config.toml
n_layer = 9
n_head = 4
d_mlp = 2048
vocab_size = 11091
qk_norm = false
bias = "all"
init_std_o = 0.0
init_std_down = 0.0
weight_decay = 0.18
lr_head = 0.00552
grad_clip = 0.5
warmup_steps = 434
MLP neurons of a small language model. Each row is named by its layer, matrix (up: input weights) and neuron, and shows model dimensions 208-463. Each number is 128 + 24 x the weight over its row's rms, rounded and kept within 0 to 255. Numbers have three digits each.
Before each neuron's rows, "fires on" lists the tokens most often at its 100 highest values on Wikipedia text that the model never trained on.

fires on: "es", "und", "inc", "ription", "un"
L3.up1478:173126114127128108156113140103109124108131112121121135126148150124172128128144118132176150156164108088128143162105152161129104184097134108148140127130132142113125177112148131128149145161093126132115164119139147141131118136169133125090107164139161105127107140167115157117136112167147128089141091115147150096149121136094124137111142114113133097110145117096143096119145163127160111148117139121120102167138110083148187115070111153131125148098112130123129178115112133114137130100123139079109151187107146148147131119130121063130114134126119114155150125078131117162116103126118150137158124110108131110148114102109137112121132117139106129153169148132155135080123105155160157116129139130117133115118103126163129103128133109103086151106111119164125110111122116089150131109121210

fires on: "°", "′", "00", "ly", " win"
L3.up1570:125149083111142112128147133142182146130132141121165138098134134107141131142141119130158148143141087138152168136172097159150137108135123141170106115153105156182146094134142124136144146122107096130139107106119166122125095132136145132153107157131147154141105134139150116145086103137094117152104128135149160162126112170101100114155104139126135101132128133117155129114149138123114114129139115180175124088158130101083137094126146090149107118129122142126108124109102148171134146134132142149101115084128128114092124163115119150114092146184052153106119149115162100131103148184139109085132142120126116130144115098121128114139125157136156166105095141101133124140132153142110130149140139151139136109106150110166113092151174152150097145095154098093129130149143117149142113156120113

fires on: " that", " who", " which", "oc", ", which"
L6.up1424:169170145090173164103146161110142166192123113104113069138119071112110139138097106139103145091108125130115137118151138111122121096131097142155143145099098145119142141080085142109135123123081131115136096155132134134168167118121113128124126110140162119118151145155108159129119106146141128120098131135147141104124125170152113123134154106155135086093117181106164131127138129129125130097138152148145144112118136081143135107157144114094075115122122119129142092136132170096165130149145172121102161126139119184097167093146130140123106137073133102103128127127104118127102169131140138124085107093141159098121142142063102087140126067128096110130132129160119159096156116168137141139167153129112131141136163118107144127132110105161128139112122110158130129145099143167172172122124126

fires on: "ce", "t", " Oper", "ent", "enc", "ic"
L3.up103:152152079113132143147108137127118152164159114125129148113127125159082128104123147149166127126100094155103098124122123094121123111165099133131153112149129153133131107134137153133125115062114125127155127128106095135124145119112130115149157131120138194099133124125143124133114170129117130101151166138149108148134117143137096130111089133158167138147138109141102124162107145136138123185106114108143159117124177135133100162119171150165135130154125113133162123142135123167139126097112128138109112126165172099157093145127105154106123140135125103098141084138100176129139153108121098135097102145145121172161103125195099132139135114111125102077090081115120125155142110128129096133140166107102150123067106107103144123099176127111174094165137183119121138112145102164138145120124106

fires on: "\n", ".", ", and", ").", " Her"
L3.up2012:113096128126136138150110106116134190158126149156130075109116173139148105151130141150150130108129177099140148107107121132101076128110139155141158132160155126100138131102161149145112150108140141124155137157151112117103110119156086121153127171139145098138113104127139132142099144114096146081098122124148135159122112140054117095123109129134136146136150140094151098101170137152111110111126157153089158156104148110132171126129131128129140133144139135104117137129100136116160091104159151140113150122136093157083138151137176143126139114129121111111140135120146131150106126144120143169154117080149095114128121131132142083110131133104097171089152121135096116135113152171095125162131097161103141114127134094108136126148103153073122098140163059145127152144117110104107126127124124

fires on: "it", "d", "b", "ing", " all", "ill"
L6.up396:085109145101124136087130130149158093138105139104080129139135122168113105117079135152129144138098137155116145122095171150145138101134123113133076123172117154100201138125127177126156134107130126163141111107155120077092145111130109101113171124124109149162136101142068129112133131092181109095148143154178144092140154075151095103120117089131087105102142153116127101154162126177108157108156173139136144148122122150088124110167134088117094141148134117071153134131077146103126144123139120125102171089138179100109111130138146167187122114133118139113114107120145097144079116156128104163102157162174128158128119120143117098179144097098135101131185125087128132118122138159102148133115145116099173159121148100117119159124088155139145123106159112134109160148125123089135158122163093

fires on: ".", "r", "c", "l"
L3.up69:102112112153149129141123088125112094131127105142160105132138108120144126134142173095134112115154173082140164128104141140150108117113141153153099103121153115132144111137162159124085151148169139137146123093148142157130099134089096115134126148105162087056123129169118150121114118149160124116105141139120185136110157158062114129119141121140153142141126148123188127105143155104169110124134119143134156109098158137133139145117166104159127175124165150124098113120161132154122092130143100144097064137080136143131105157112148099120118135119136175089160130137095107117101126116103148142123142117092077102120100132132126099084146086179117175195099153134109095060128146142128115129162147133093108111112137152132127102138119172114122132165158153147132154195115084124104100097155138

fires on: " to ", ".", ", and", ",", " and", "ar"
L6.up483:107110124065127149118145134114141102134138101154101128133141155144141133102154109135132129160097158108175131158095115093129088121128132106138167140099143135124079155165097122128127128087123123123134122093148150119102154152091120177139086139121134128121149093138118128145112177141160144097102137152167127150128186102138140097133111111119163107177126141109171089120162133100119117113142141153136133136159128097145118127116192185137118154116127153091154107122137132147104096131119147143084096193105114179138137134103150148092132149140150093126124117136141117166088120124125119120146126125169165134137124112117153132112172122121145150101151158096135160128115088160114159158167126134167105103119104100098115126168136072131102146124127135176126124161102132123119137117138143

fires on: "–", " to ", " and "
L6.up757:123130139144134165120163160123181118101138118180117148108153072158163145099120131115139122094110100120107176147103117198121125111119126121152084097118094115167119128181117134090105151118126136127091175155129148102100087143144109124131101073146161103110112112145141119155125132134126137118143183115095164118175161144109130116135148124142135097127186139091116152140099119122117142119106109140133131106151147143150138113110098145110118137136146133161127137105117119079151115130156108149124096172163154135105149121154121197100145125123127097128153105118128103128119081165081129124112094140155134148133140071142135146115148112115132170123105136132127131133138121151171165152120060132173187151138138121137127099142153164114155156109096119106066148142097150146102113121165146

fires on: " K", "k", ", K", "ad", " of K", "ar"
L6.up88:196122113135155127136110102079134102120161143117147124162157130131114155150133163133142114110089151140133151121107191079145155171133122161108127123156155124169095151117114135134118102133108148168151124104151145166161134108127154157117126123066143088084127127152150090121128112123156115159150117163126144100112104112114131128102118113082117117116135126124130151130134120141110081105118098142148118126103132094153119148179130110139103131098113063097123153131118107167185123150113142131125160091105190143130128134167116137143114181128150109144112156086128115172081124118105121090134122105135133120100131123103130126131100132150123108173157127104107145162139152135123169114153151114109163121165087121131155127109122151113107171137107159114161138133142085140138107107104136

fires on: " ", "°N ", "ill", "at", "ost", "ud"
L6.up779:128138125118157153158145131069123124131188132129110131103116113108126143146105139147144156067135115121181131124078159123136133088125105111171151106100108112138097156118105138096147103129081147122150100145136085111071076116115119126140111119133144103091108144146091151128092113143125142131115121129148142129129111150100102129140094159107176081118080192118112136118158124138091140124102115125139144143148128189143118107109158111142178098127102108129142106125133134144141148149158100099118115085124152147141077083147120087135126133140126128102129147108136139090113159091103122113135155145133115110156172142104127122105133190157132091115117121128084126148165186147122087111124124138101124095130140128130158123147127194129142103112145128140161153170142102149098168145111140

fires on: " As", "==", "As", "ct", "č", "ad"
L6.up121:098093091117106133146118150166159104147125152130146127099132172101110155107182139128144131127086163146104126136114105138134106092046139155127085103160126172127143146064152088137103129110121144147100114135164146117135143131099123167124154071149125144098133146147144107124081188077125135134131120149125146117163137164106139104110150129089131113130111145134116103128158139136145083127125134151145113152095142139105105078124127117101139126135139118115153124101143184145106138105134089106142146126103128175168145156114160124143129118168114115149145105084133072151083109115076130110148100144157161127162150127103117104128139134128120137124107149120122167090105113164092129150150144138131143147168147105163123112098112165140163089136099155122064116150095153090118143139134104

fires on: " | ", "th", "rd", "st", " / ("
L3.up1444:091159139135116143119121092181144110172096166083185118169139143135121100140109138119157123137152125119144097121125146130137155153145114120134168137114103138129139134141127121132157105127107121157140141137127144142151134114078120118086130050135074100143118158154110140088093150143125097115150118114151161142129121148132078137113128131152110108107141182110138088118128121104106118108169103149111091148176096141099123141153136130114134128089131139097105138149120123111162152094134151153168139154129119121120123102148158106087114104082121134110127119125092077135120160069148102170096153108111144156090125082106119111121096139122124150168127125177071138121115097096077114136137133142126136143117131116133150168156133162109116140106106142173082109128133124116131125101127184

fires on: "un", "th", "at", " any"
L3.up1829:164130103120119158093118100066133136110135109167152103165148128151155133173144141150068134133122102102105153141094119109094158103133124128098130093112159144094126096140146152129116102116091121081113081144102072141103150140119153077084144099109147139138149158106101079111109109094124094149139159113177136158134111164147143133125129116109107104106159082147126128106105155143119118226118141137110112153146121146105113140117183148106126150164116100124074123146146131122107108116125091151144135164153124100121107134149086127118118157125127109109160112152091143127141129158135151126107144099095131110150124120125092135106113061095138134108077117130141148121118130111158134118118086094112111118160152105113092097117089118155121094128114117100175127118077059117141089121113145

fires on: "ure", "ri", " even", "ign", "avel"
L3.up1778:149175098088117149115143073159172166084097157099135109150120147154158142130125144171082133131158119122139137122105130123105105113158100148119087121103106108127111093138132133113150126188160135150123095101134117130124099131139123129131164112138106113122144096109086110138101109063114129087138136143094157147153144124147127105111078101104133158153119105159155107099133124137114124070110138159157087124127153150128131108081110132123189115108096142126088098107123073139113137146167138113109089104137145110140151106147119134134125108127116133138163132129112116155139104126129177113140123132128125133146106131083079124098116085129125147105122096120110142133107170097120100150149122096105121134156178095094132151136171119125173153106139135143151186153142123151171104115152164

fires on: ", who", ", which", " which", "ust", "im", "unn"
L6.up95:153156106079154187116149082150118107132117176088116085140127156123085114150120164148148168107132163105128127126142175107111103138114141144138141124141134111094089134088140119154125129128131181091132110078110090120124123102109125123138150132120160158129120121133101152148111133150103098137065180121144140146127114143110151124130136166134114143125155135102139099177156146069168148103104113144134153127125071102186168137144117137124135144118084134095077125117117188127122129120126132137117132114120126120147086118121100116137131116123139143104152142142145165116104146078087116124105117094094145090142114169104122119148101116162122129172144159155126168115122111150143126156120124106141118119162128083129132140133100127127097142104164176089136204136094122123154116157156136

fires on: "ar", "ative", "ane", "ct", "t", "iter"
L3.up1612:132091137119133113154094163150107190126125141114126145103156107115125133115112125111144143174106146159131135105151148190104151164137153143112142117134111170110085180128125109135140143163122180091134131150130118159124171141122116120143166144123149155146110128222162137130113166113143123130135120135107155086163126133137118141131121144124139143094072123118143092110097134084134147138110139119126117146133126101176116103092113117110090134136154144100146163125119120123126093107124109108071129113098135122075071140149138111156155095131142137142114117142180146129125097148102147140098105122161111117092121147139130116163139157114127105113147103131133133151157167143141171140128143145156122111075131156116138172105149113100117168071141137103160130097175096073127115089141136

fires on: "ers", "u", "o", "an", "asa", "a"
L6.up989:156094167157144124140121099162143153133089121129108112104139108136180133169121151136135142122119104095136128137103111132108117124145129114073114127124140130091138105124112118171116116123151150080130084096102140122121142070110120155111199118150132131099109156126149105103142138140132123098138129120138123128126102143106105109117096117132112135119102106139149160158137113104119164121173147131149111141159117126137139104105173125103117143108114156118154116075152106160147150072110181164137090142137155063156124144136143134123092133151138114108152155100115087113085134143143118147145138142144122147138140121115121131148090152107151109155118185137149197167135087137160156145162082114122146132133176138147142147152131192124152131121089119193090087176141139141084112144116176

fires on: ".", ", ", ";"
L3.up52:077139109078124138113107134132119163180145101097098112131086137128133144136120086179123125136126115066161148103085130127108122126132137170131135140148177148098195144130119112123124131117158140136100123158189133169161114160157063167119117146128098110145140107160143124117140126134126101144138135120123142155135082109112172074121104135119146149150134144111105121134147129091087129120126113136100189173147146142141144168103089141154126169082157125127113119127117094168138097138158097102138157094120092182074137161166162137114109122124107130107140118120089138122124097148117102156129127133090119092099117141154134126098078114124143149107101124130128117163130173154100129110166070142164139139105149119128148143134116145154130147159161128140142137118109115121095114147148119

fires on: " Open", "ere", "t", " International", " →"
L3.up972:106133138159129121169126135116106150143145141122120177118081122121116103106129121086180130169087145162126118115123155078158142128169120111146187113129146129174152129125146086145122137103154144100147118115164117133120113150117121127140092146110168120127104127182160117150169147106112127148121119186127183097184117111115161144143158121114177101110130174133145150111111132117125121135144121167143119103143115158095110100185161105136118115088145093092119170098080094114148088114101135119089118118094090115088132179140133150131113131123130125114074167114129132121139134162131114135064134144125152173119148135135143118160107161124119127138140152096137119125117127131099137140152168159165111139117127176121081144096122167130142135149132129113151119132205121127143172129133117

fires on: " Open", " made", "}", " Inter", "ute", "ere"
L3.up1628:110131108140126096141098148154111102127110138114132085153149138114101114117115143126221153102096113140111143173116142121121123165182108138127125138140129155143136116122130132138140119148128137111165165110173115138107125104114108154106131122130152085122097112152137111119136128139113111145150133097138112122118120126144132071129163135113142128135110164125141145131145100098135156085073110121172134135089117183124109141099136110125137129158143126120131110135184096092130115079099142176112127092127132117123119129110156087113154086121141111108147129126141152126127144124122159115147109115116148194104132146118152128099135125142133122070124122125120135129095138115142102134113175192148112111119176137101147148107136187156116152156133093108144121124151160132100167137141150

fires on: "==", " ==", "==="
L3.up2034:108109126102137174076116089159154160141115118118134065118082157097121093177115119167139131102097122118163159127102144089098133111078097106140138125146111083125128160139115109117136147108129139131122118122134158092138129124172125115134130177136104123107117133152131113125112136122153128122096145090126161131157131123135122112142112135122142105121151110112118070151136135126152143104127134162129153169138143122143155136097079128133138161106148137108085191125137178169123134061174122113131113097105109134116126165142163142140093139137090114126168142111107184166122149104096138159097117093106145129183118149142134123137127136156104180159142124143125129148087135142110124138133095170133139125134135106108148126077110105127107123123166133140129161110118099184121137116128132

fires on: " to s", "- S", "| S", " of S", " the s", " S"
L6.up550:153125142114164125161166094054102169076128126147148139128116175149144099106142174129157097130108132115127124120104125129109121098144094164135122122110139123120143083157109137099122124123136156082180135152140111094162140139154140175133168108176134164113121119126118098141099139096151111143160110121135126131080112138116107121143134095114179145073110170118142111119133095128100074120142084147128161128115110093163134140170137102110163143102117135109121083114103131133140127099115151095115183126144109145131090149124121104127102130145136142116153159080130137102126144134141168112133144123137150121155066117146126073095124117129124138147100142122096165123120102119106146148117120149170128136172137105145112105133164111075111157148151136162120096128121126159114120122121116

fires on: "°N ", "ear", "°W", " stand", "e", "alls"
L3.up1138:108147120145159081141119146094123099123116102150148093131153150174137129113100105134173166128178129143096125161133141168139163136107136128164126127134132169151142113104133135124167120162116129124124086085124100152127127117134135116094100175132139105157098070150112120090133091175089112171149131106129124140109119115136138097109161163136091073117129121131118151157113086098142114112180136130147088131097104114135147101125146132116114143142096114132119143109089124121122171110092115053117142088135110103126162128139164100106098116141124117105119144106069147137160120164118148140098122131126110097102154101137123116133157131147125114134169107137097160108096151123142130128120119138122107106132110141109158139113160134120092133084162120109108118110074134120133120126124190

fires on: ".", "L.", " U."
L3.up736:094131105147140159110121125111126144124158129167108117148106130172147126105163145170131104102115145082158160127133135120108155088130157145144113121161146147094181122136160119122143142117139127119140119134106124105116119125129079136111141127110140107144100130127139108103144111156123142162070165094097127177132107145138117090176134120142185125172164170152126119158105119112138152125134143140111195112137095091148151129090103141132134155087158121099105139138112152158118084128142106117081098137107130109121142142163124118134107110152085145121128122092079129193114147084081118163112103114119125091131128139141113107130154122121102133142129140165138139146142123179122098150158107104158167130106129107116111075134123169113146164127129118146142163115099114092145116136148131

fires on: ".", " |", "l", "v", "s", "n"
L3.up345:141108145143154173122145128154122173116090126113126114130095146116118098135129123122122107141099140092116154124137110106138075104097158156144096150162139108129157136119139111120109117124109118144155156089138132134102096081141114115133133163155140098131116092148115136156163122148138182107093128137154147141111147147120101109135134135105173129128100112155131112176123158118167132119180120151119155089112110089122156159116103181126158169098165142097124172074155133157162094105123127153100100132133174138136117174120091100116104124135118135075135109171155131137118111139111099148104133094156136089179132128147143118139132126164133131129116132111095131099159157125125089140095105139164128137071144113158091098155098135104097119139165155088140137157107106186158102101084135

fires on: " in ", " ", " in the ", " to ", "s in "
L6.up326:079077116142146099116193136153132166152121119141142107124078185132108148100131126165145135096058113117115184189162109075135103135138136186160108123146153133109121129118144129119129161108076155143103135070120109141125143111140126188106116127149153160139106134102095156098133145171091098118067114156133108162153102146143124104120142080124145118105106156137142141146129095145116118127091075134144152128173162096137128102151147131165107134102143149153122156120172101133133143094127135119101110157136125149104070151157120159144122094164131145183149136106118154128157165094087128138099082118106134175140110083135115125165135143134141123150118188075136146150139087152114128140138115108159124123099139146111138141145103077141129131128124128124172118104157112113118122057157126

fires on: " writ", "et", "t", "iter", "der", "9"
L3.up903:150132131130130162108118135097123169120147106132120072128137134162110123153147104143088130173103116110088135144121117111089117153101124155107127134127165085139101108104150128161126120119106110098083126162128072112193168149090103143100127113117141084126124143154120157124117110139162135116125104155154088066183115098135153112117107120117147114104109145115143127085120172165124128217140145120161117141164126137161137127129173145097077132138139136138109155116124143138130094173128090109111102135142109138136088130162136095093185142146107137110154125094078135087124134119124127168102132141171118145147135141119097131139167182131137097102132107129112111167135150116113144102140112124114121149131100146113102150113142123128133102065111146135081125121198105139160114082115167

fires on: " |", " |  |", " | Notes |", " | S", " | G"
L3.up2027:164135149161131095100121160153144153137147143125133096147159137091114105148125143128133098136130063154110134152105132175155107104131106142138098107133133098161120184150096144119120112107119140168107136101157098136129148142122115110140145079186134114150087112122102135167173113168184132111118125125111142107113124169167101135131118127090189099131123090123175167148109126153114118103130080156146090125098160155097117136133143138155142137132112117117158108130159103108130108102085138164150100128115132175120123142143130108139128170122153145107127088140149126161123117113160113144129139132135098147109136157132160111137132131112101153139111087149104136121141142146146137189136145123135102164155151115096116175153133104132135187093085135098124102117138171131141133092143136

fires on: "th", "ce", " daughter", "me"
L3.up1805:189141100092124115119129113099132168116117110135136127092128112167152088117169093140122139129076104099145131126127109096117115110124114156130130087111165124131097089090133105102170131077068144132152145149095099116133140160071124097143125106118176141109135159169195126125133142107153127107124134158163132121107119131157131103118098137103139149150102127140147086132112147181100141142142132161136099125174126164125102136106143120179130147151091145120117168119109115160129123120103119164119102133103150103142083134142116127145100141133064136086143106181132129098125119170120125169151137143141147127152104112154119132128111113119142158074117072148127123153153122152119082131127139139112150106137093141098095087141171093134129091092135120127125143133158091111091136113122167

fires on: "ak", "ach", "ag", "av", "erry", "ap"
L6.up1662:135109085136175126137188159125136138142122104171081089121102147148133145112161148164155126103117091136156160167130123155144127128110110151083105135111123114099121103096117143132095163127141152127140104109160147136129177133115135131149146152108118115147134148140113151166071103090131095079135128144117143197125133142101109146162066130104103124132144113143150102133123105144157124112124116152145135099133139134150109129108108147135109111168117118111123087133090128130131144135159145143139134096091152161138141093122132137124120157132132107106106148115129121109132113090134158164134103139115150124133121153140099131133135155129118153111068071086174150068126162122078117145114150106091134129092190157116155104146118119098078141118135169093131115094085105116128171115159065

fires on: " in ", "===", " This"
L6.up1682:114066109113204151164148158141151146117068176107096098137134099120141161141112111128122120125138105092116138133132126088135099167116130136137093132142125122112130149109140149133127111089158157120142119136118126129130136108129102135119144110120076141151086105129151164130118142143126105165128097137161117179190108125117114120077103102147121106173157134142139102135140108150119130118132096142141125136128142116124126121133137164134101138137133091116175092134147094133176133055180120144120124149099120129142067133125142110155128105130159154125132150108160139150101090134123101148080152109158132119135092098117106056119129101114143149128102148109095162157137125184102104132116150121104100107088141163101132170111085072110123149130177111155153145113077097096129136151159142

fires on: " =", " most", ") =", " now"
L3.up350:142124134116137107132169133136137110143127170122114112118138105111106163121147106160117134110138136122101191121125119117096160162133092122174154095139159122135140086100091168115100106123175091183149136131129140126152105150147149145074106131133124120104112126121103137090126108150110128116107160115106137151145124129107137136137118105147116071136086151105138156150113132137134128103138089136150123169113108131131145144136117114151152157135085137074124130115096172129133095111125139144116102133101121122148112142132114151210118130123102147125136147132117117118118164124111132134098109075100126171126141105161128107159123155114159111136108129130105125092142143149137107154130125127120178175130165112126128104125155104148155118167138127136148056127179159142119118059108189

fires on: " P", " m", " M", " R", " H", " N"
L6.up1332:116113123115122139134128145142135192107130154085111109140121127139142129102154142112157106166096144138120117160114132141107109101149120095172127107164108145143150112119093101156171161118119146112181132120121159131166106086144105129081100112130149164089128164153079123124173121129116126121148154100121133128130105092104135112074104128152133104107160139151129141159156104159152177114103164146134100125104107140092152104126132090190082157099094106130158157119110153191146136122137152137136118165089155155136137102109124128175098108184111173140114120161120137135133151082135206084152129087145127115143137127124134108114123149099125111122129167136105144134103135149135172118181141144147110149134157164158104112115077114098119136135134093112076133116131186102173122125103117

fires on: "s", " also", "h", ")", ", he"
L6.up1016:159117139098134115118110160144108154147118156087130117118141120164151154196134123155123093091089131138142095115130160112120115146090119136138134131150168098087109114152121144141087122102133145090123143119094128156149133096152130114143167105136110132162142119107146117118118181153128126146128150103119129143104108166136127105102111092119101099108146190148151121144135126138104106127162117134135164102129123131185110116117143131121134172129140111135127155115142162125142098138137132099119100140140132126147130128165092095114113128096144132104120120130169139152135120124083149150120133129129152133134116120101127110142083107116112123153156121116090164100120092124143178146156091168109153204195151138104168124120152119139136152172120136118113077178122171097083144125135157

fires on: ", H", " | H", "- H", "H", " of H", " h"
L6.up1706:152149149129169119138118120180140128119119150147141156098121148150122118203130186146130086111102147132102170111142124176084145124105140120121135116167090172124137117059099120118102118136087081112184146136146113127109135089102139156102154072110108113157140135167149156105138116128158158121125153116151135106106134115160118132100102111095098136161152111127137115124123154138112136110170105141098156136138079138072120088150156083099138148105144110146116124122148111134131147113111165107136141150121122136149128107154090100126101146120128130107129141081095081151111149102104179144122128104132123124072121102150098114121121138087125134113147120115135129124131129141141125130120181153151162128142128143155148129104096142094116150114130101171136114159139139135143116130170170

fires on: "–", " |  |", " |  |  |", "000", "$", "; "
L3.up254:120145132193158115139136139107129077119148132131125154091168123143091121120165126158111116082133166135126141153147168156146111154115161089105092133082119142163102091139145122139107088115144117123066149146128130122151128107132149128103139116120121144093139109126100096116161152107120079122142169130142125111130104122119133092179147120123109092138102143102164143118150171130129133117107106143125154145120130173110092032126142118126156128148122147113151121104141171130114130130086117096088139140116180164140112109138109147155157125131122142096101085077115102126104123085088124121079130153101088163163135093141102065157162100134121112138124125119108130123133094110141110116126128114141171147130143120141138077118119149125131096134128120161131108116147142117118155186165139

fires on: "==", "===", " and", "-", " &", "/"
L6.up286:155115121156156100086125170141168113130135140153084085143122132139155113112156158154133136130148129110114149115131165160120162066121143110138156089128130138116158085157128113101108175086106124150144167140117163171140147112161112117131123158113112111139151114131109115165149144076093111120124133181108146143145140143109103137138130129142098122155113110085114098103163115108124129097094145166122159144120132145130109084092105106123162111120088088112102140097120153120091119061140143117126075140155159148101151146148169094155143126119143174113149094123117090130135127137096122118164138108092101111139113147113134134115173136128110118103136152142119143169137118163135116131135154128136137194128131104093161093101078109101104150097088131123156082134093097152093179127124142

fires on: "u", "ar", "y", "e", "a", "ay"
L6.up565:076134162131107140134111130076155095081172122141076148152108101140164107135180144150127127109121124106119159115078129098141124154163141145132076089170139106094126093110138106134110126130128118125111159109135142092104118110149098081131113129130133097108095124173132137131117169136156150122129112139145147170136142187116113121117140129097100135179094175114129116104155119168153110118131086135147148111120139157161181122140086168072158155125119146115109127059117085108113131120128141186109107114148105102132157139156140137089100130135154159110171116105134130117117140181074153143120134142149121063135129102140145146117154149129121121138138164100117134151131139108163118150148085187122144160107137122145137144140147111108177142080112144146082119136115112129115183123148149

fires on: "iction", "ition", "al", "ite", " see"
L3.up1212:093112106098152113138121120132141117140106099118106148196111141127148161111161101124110153111167155137156153091179133161123140101132153123137124141136084127123150138145119167135115147163144099136095111112116152141113104129143143146112106108140122111146115132120138100099104067098067070114123153132123117123174126134088128129147121096076119150128102130146117144088130103117151098157142121127101113097126113093108127120108105128154147154144117135124135136088111121132097130136141110122096179102142112143127127107126114140127111097083193148137120151168128113108170117142124153118113124116127121163121144064117131135093098168160124121142069129143118132098118135148157142137121097146174127109137183119140155174101136141120131180105156116118153163109134119091134140092143078

fires on: "d", "th", "un", " | —", " that"
L3.up1:134151133115119130132129116078135140093145172119147119154129131208125133184190107157161136123112156113113106099118106124096122138136126103154165117121153102113127131142168099082140100105098135126132128116152096144159115145124117118134122135128179115151169133081070153132170146149158104130145138147132134169110115127136119114120096149118158184145128138173135102141127138143135143134126127126063152141140143111141136122123184093150124103107138116103124109161102114119118138109135124140135129193129139119143099144104098144129079112176107120122163160112121135120140132105133146104104134135167170102165114161117122124087088099130102146090076130099126146122125136141119110166115106109133094104150162120120134139156162171160092123078097149130095105118165125113135105105169168

fires on: "st", "r", "nd", "rd", "iv"
L3.up1496:128140168147118137086127104157141158087087105147156126180102109172090139121112145125126089119101097155130113142092096102135083166169118131149157145173128130130111122127137080126130118114101143146141085161120127102103112117151064123105124130140123109159135100170131152130122165144146136108138145155108164145165144106128078128134170094175145079129122137067091109131135113089146148104128124153145098132147135133133143144093135131127137144110130114098120139058109131117129118108159121119163138140144092115198107119137146107162123114129150131117143118142158117119083147098181153162153148135137154096168079151110116084139162109129144137111136181142144142119115164142147152125162106200125120137120135145081170157171127159154136108123134105097052128096116091141130135128082117

fires on: " |  |  | ", "\n", "u", " |  | C", "ations", "il"
L6.up1598:105135132144134109115155156156148145136121168086136099106149120162114149127124117151173134118115101141111126131153111089149162146133135085109118129162143144114117111112126163110166078116128141128134085132075116160135171094116150124081096077119134124135147146118164080125145130106112128139178106147073133117119071116115095123161126131109118184107113167110109112114176146094138117114160117154108156108184155169148154108151115102123105157109132135137148129097087101113119143114114138091084127153127122110141161097141164168128144146166097162154167134135123088093140158127118078193114118141140139153120095132137131106137123125100134139125118162116112171105121143123121133121133127133130196161134133140116157141161113184136143157149137122137137121121166124146136165166134102

fires on: "==", " stated", "ained", "ating", " wrote", " thought"
L3.up1067:110123111135134118111138124146119136143114118133148095152133140101126105146145177175126141111114119151120106164117176101155122159162104098119126107120137109094136130137127129112141113091117161156139140111149098088136129080129134123120124129185177146137124113120106153122104155144153141103133141153090132110125159112109128117117130106146097110105076139137122096151144142155175147095088123168125156073129137131115182129112129119159085140109145152150127100126103145089081118124116178132110079083160136135156126183145112115134127156130155140080076163137162147122132124085162106093087119136108136128146139129086117055116147095099106135142115123114112132135143107115140204140132076125135126116137139114142143124141134090134132125133169160105134140109133120120139115111099121

fires on: "; ", "ic", "z", "t", " architect"
L3.up201:158120114155139134151117101137143150140137104120079136135121130132121123108105103136117108118071107137106122128142106120115125147113138143155071135130109138106094110126145138131129142101091141144172147140100120119180125129093088143111164118160140170103101086171128142136097170141118135123066124151148156178117126089146147116115096085146104143135145104170121116163121135153152129183157140137121160094142177129111154121126148143152093128147157093133119127100093129111115119137131119114113121089121135110154145127144104141152135139129137131168153109123123135168143121113113131132106103135100074146167113120149104124127116143129111112106145081121073154157128131097110099124153159159093097137145095111122164166132185122167134127151136187152147108129137151135128133146157170

fires on: " one", " cover", "ient", " One", "up", " Mart"
L3.up1147:101157121153136119137085146140080131157125108165126131124151122125118126112135135138072199128155142139118082134158151132140158119168162126121105180120124152119139148164112146140106113167080130123145166156108124152110135130138161098157136111086076124131137134038145103130120148118142133145174114114128117118149126137129165194107137145144113156125142123136129130129122136115137151210102100119130112163123139164145105130089119131151100114139121133153151123152150132104111122160136113141115131122145123142137116134128145137138161155123122116133111107165111185139111141129121144143118104111128136206142156140166166147165136147093134143131102159144132106130148102131166142109116086124107153125105138150089132150115169153106140142132116130139115117110137138133157102115144107

fires on: "k", "a", "u", " | ", " of the", " K"
L3.up1247:100116078124091139109140093125129130153149132159117112150120113123145124137142130117138107089142132098125169150080198057165148083162091136164183099131103149125103136115102148142141142129131137155154112086102160106097193108118107124137091108154162085098117106147111116140099144161127136098124138080160144126085104154166081136117148136115103140090125085164163130117156142152100110126131156146137130102132088137102154131099107111130109127083152113105145117145101134098176171101143157144106180126103108113127142187124154165167154137132155151145155146116125117162088144134119140111119107129146089114136121169086136100147104108141118105137132144171119130094160137099140156117137146107119140113134122112104134138163103124150112141077139121165143157102129125126160120142084138